python train.py --num_hidden_layers=21 --hidden_size=192 --num_attention_heads=3 --num_key_value_heads=1 --head_dim=64 --intermediate_size=384 --vocab_size=2048 --hidden_act="swiglu" --norm="rmsnorm" --norm_place="pre" --norm_eps=1e-05 --positions="rope" --rope_theta=3460.0 --rope_fraction=1.0 --qk_norm=false --attn_scale=0.125 --bias="qkv" --tie_word_embeddings=true --parallel_block=false --init="normal" --init_std_qkv=0.0766 --init_std_o=0.0 --init_std_up=0.0766 --init_std_down=0.0 --optimizer="adamw" --learning_rate=0.00131 --beta1=0.95 --beta2=0.99 --weight_decay=0.044 --lr_head=0.00743 --max_grad_norm=2.0 --warmup_steps=313 --schedule="cos" --final_lr_fraction=0.0 --batch_tokens=[16384, 32768, 49152] --max_seq_len=384 --doc_mask=true --train_tokens=363300000 --max_steps=12038 --dataset="wikipedia_en"
MLP neurons of a small language model. Each row is named by its layer, matrix (gate and up: input weights; down: output weights) and neuron, and shows model dimensions 96-191. Each number is 500 + 50 x the weight over its row's rms, rounded and kept within 0 to 999. Numbers have three digits each. A neuron's up and down rows have the sign that makes its largest values positive.
After each neuron's rows, "fires before" lists the tokens most often just after its 100 highest values on Wikipedia text that the model never trained on; "fires on" lists the tokens most often at its 100 highest values on Wikipedia text that the model never trained on.

L13.gate359:538503558498507507431460456461477588530547496496531541536464510519520547439568412478531535484436481391515417514490388546480478518502530460452478556464491472508415415476480396562474450557555426543468428547513441562500463493398477470496414555554518580588480428489456518524518552542652499458
L13.up359:438529581395550449476510516520503540495508448505438558451448575536480488464445482545360446521517509538511438604460499467477487443505506503542550532536515568476560517503460526517589550484398425562569484459565465417554574506515500477499596540547460468336505494470566497433476487483543486594
L13.down359:447574541434509466532531497493521452537508568600450536465492559525496474452565494484447481477466495594513468628437488424509535444497489497496424520506437412474581423584497445420566518515475486528497462442485444470481545473548523492520552538580498537513421483498496532473569512421422458511
fires before: "ci", "ur", "ul", "ft", "il"
fires on: " so", " So", "o"

L8.gate188:454475543433496566486461489540550490597492592514514483485476431468485493441595576569417515492538459408485510499499418495526509529470559483571495542459541527402547440484503473487452431532423574486496409544561481471550462405502482535585559470574455490445474497395511510445484478513571529384
L8.up188:467528503417534537485476487527544551566504509451436556484524440447520468452631465515525581538540496564535483512493532499534441486501486495479611571489511522510538474542518544498516489557532501454597545504480470461508472490520502520433501483563490472531506445520528471468437621520450492562
L8.down188:542504522450482439614551496491499501409459563571506545473553507432538438579451503443574544486471524487452424443560573506476567500517507457456572467417497568519493484412549539433571481535499515607441581554535514531543437504481493512586607397489491459428426472464465518470500549500476521541
fires before: "re", "x", "la", "ident", "er"
fires on: "c", "le", "cc", "ta", "ation"

L18.gate379:566478466459475550528479532514515547521443479410420432409463584485481507460549504423562565486449482487388522519550456551549528454502514510494472459519552476506683451461575512483448495586597474491513491475576450505475472560484585449441539496585552527470500504475405469592495551549446486538
L18.up379:462492532454528485535546616466505476468472496481411549500476539503550531443457439459394531482456454538468531495438541482482502548524595422509496477554502500570478445418560507539540544606569499458451484507547542534519434529440403491516502559533488429515430525520490460444402562457516585521
L18.down379:466534401351530562502569596445486559532539515554470483440421480606589475487485480514462535506499508420429504441513395457503484521472442508464479513523385453449547469495447550498457505476560468568535534515572590504434438522519507397500520455452455477538568525503436499487454432473582465500
fires before: "y", "th", "ian", "o", "us", "f"
fires on: "al", " A", "a", "di", "te"

L7.gate282:487493544419433389529510469512545544556601579523454455422542425469532578534534465528420415498474574428499580493396522477463446562477489511498484547423523520482479521575433479499489495480541454474546539568552539544518622486544502467466422611454504490536490442559477542496460439417596455470
L7.up282:462554447443483432492531481476499530452495517489444508558527461489505479452508495568510457421558475414513441503429544570469522519510507568494559481501386539516495463407487422452541442501349555533494504405511485476505466536433460550460430531462596465441494476528536470498601525461511423519
L7.down282:445531487443545576449473482349538520484472441473554524512481490509463503520416528498492532380428513489549376475557479544550505491499429552515481482546536503547506514500442496467494507387396486559533502529532459498574468618529518496547477522559459534570544419546485504540591544500519416450
fires before: "c", "mi", "ce", "cul", "rm", "il"
fires on: " fa", " Fa", "fa", " same"

L17.gate53:497603508488425478498468584607554574622481498462482535509510404546497489547496445426444531426520523469418474483433401537479465598557487489575502564480469591516530475465537518538465518620518476462495447541587471550430459464522490548415497540493447541508440604464452492552436498464457538511
L17.up53:533493530509470443517543540563546502512531495487501544471504514500558548478521507580568554418439503403508435419407562452516509480485513495549481488476486530526575497520457504449507515489507518501464465582496478536461456439556511419493691501540523406542466640470510406465464420602478522438
L17.down53:469537508535446545489483531475581508471534458516466525521556520544526498453478457603545484535461482591504525484503474469516598534445578521519569543534499437454576401533574508509501446504529460440482492497436515541556615539512458502593504448479482455496568453433479509434584609475499531457
fires before: "way", "ro", "ign", "ular", " Re", "it"
fires on: "il", "e", "op", "ic"

L11.gate244:578551478535471497559559474458449517441429528474549444441458538491403560447535546474500534484477539535476573495468510454495529483534553478522496467491499445546603531454479479455460510539519508486498560539594592551448523551536402524390474592583448552539443536600473576436435517486428532551
L11.up244:619497478449457497526495476513550488510414543397485522609531502507514475530506490551512506462515593517480488470479457436516526468585493529541476562410441484473509396553534574472488498439516456521499587435549380530434424472594517541480550580559577409521545582434470520543529402530590537548
L11.down244:535474497505505447582560524457491514561619489681506448434556527545571531426468555540463575467553469476487443503516515513551547514555456518509475444501525474481488456507541419577605523480495588559537446527559408500436553453557508560471447509500512407454536475551493517491512497476482503456
fires before: "st", "ation", "er", "ative", "ov", "ish"
fires on: "r", "ve", "um", "w", "tern", "n"

L7.gate255:503464477525462476567517436597678476509540499513577499449563488462545522600659494468409464484573500446582520505400542392583481495498487477543438504544497517485394481499508537409439468481537496474484466477475450509529606473512513528544403552465419411469513490467509595449545458549450531425
L7.up255:443575556464475523531502514529499548537470582469545515570591471529540520449471445486584411543419606536495520471453518539514493497499542542530529469483515475495540564478468493511591470486442475475580603600513500483471511543512573420572403491543527535453462540600512525500634430507398500468
L7.down255:525546532504485555500569508477499495395610560503451550523499409457543601498395457516515512499524474449549556532543552535522452578544483529503552448499526458558523553566460567448591446480490503511472512550467473515543438619518465457438507474482520478458516485523528438391488445504430448514
fires before: "ce", "mi", "c", "cul", "rm", "il"
fires on: " fa", " Fa", "fa"

L18.gate368:516511438525465476488524533417499499590415501473438509455514463385458446474484481507541514504558547462532511599493564477514539471501578445427491435375475552484565515588485424499503493597575526523450521551560493527538551507511479470472431481510523429481555511546469528546487463519456406436
L18.up368:559540396509541519484529589565508436460461497481398447542471483470539532494458503559604471493356555495599497497520525497372500491561532551512430484483515497498541511466306456539492538550523506428448543580547498516482612537515532536509547442530475557485540489591535502481436474465544418526
L18.down368:450499490469521530552557535450524414504537447545593426437544489575587481450483513576610495509537466467481456522623562547445575468488476499521531554428522546494469449493573443542516538543516436480548508488450467500428467525554554485560507539545442393535404575490448509521563502482462500493
fires before: "n", "ney", "ning", "ce", "na"
fires on: "ur", "ch", "ver", "tor", "ar"

L2.gate158:528413573545504528489545532609498514502495430460476446509440560446413551469533526483474523527507439494488572537449444504483593528496479441584533529564563440485515428533480575544508546487560468582527524534498532446561473485493536434471337535509478587469454564528449484485497567456503666417
L2.up158:461475566600555563478531507516408487437541470473523509450445409543477550535463524459503528497513473461454577451472526569420513473489536492492433487418511477485508439572494622593456509565575549558543455484558531539523484441494431405452455456477484457467475584405369443494468446442515505471
L2.down158:550502433535559539517513491532581498449492437462446414505543469516443503571492509543483501478521447498466535505527496536448503570541509587539576530401468488402529482514504576529455517533436496581587503512494518515491537534431486484432550439496417549423494472431444536476498517520440430542
fires before: "ro", "e", "lic", "ing", "li"
fires on: "app", "pp", " imp"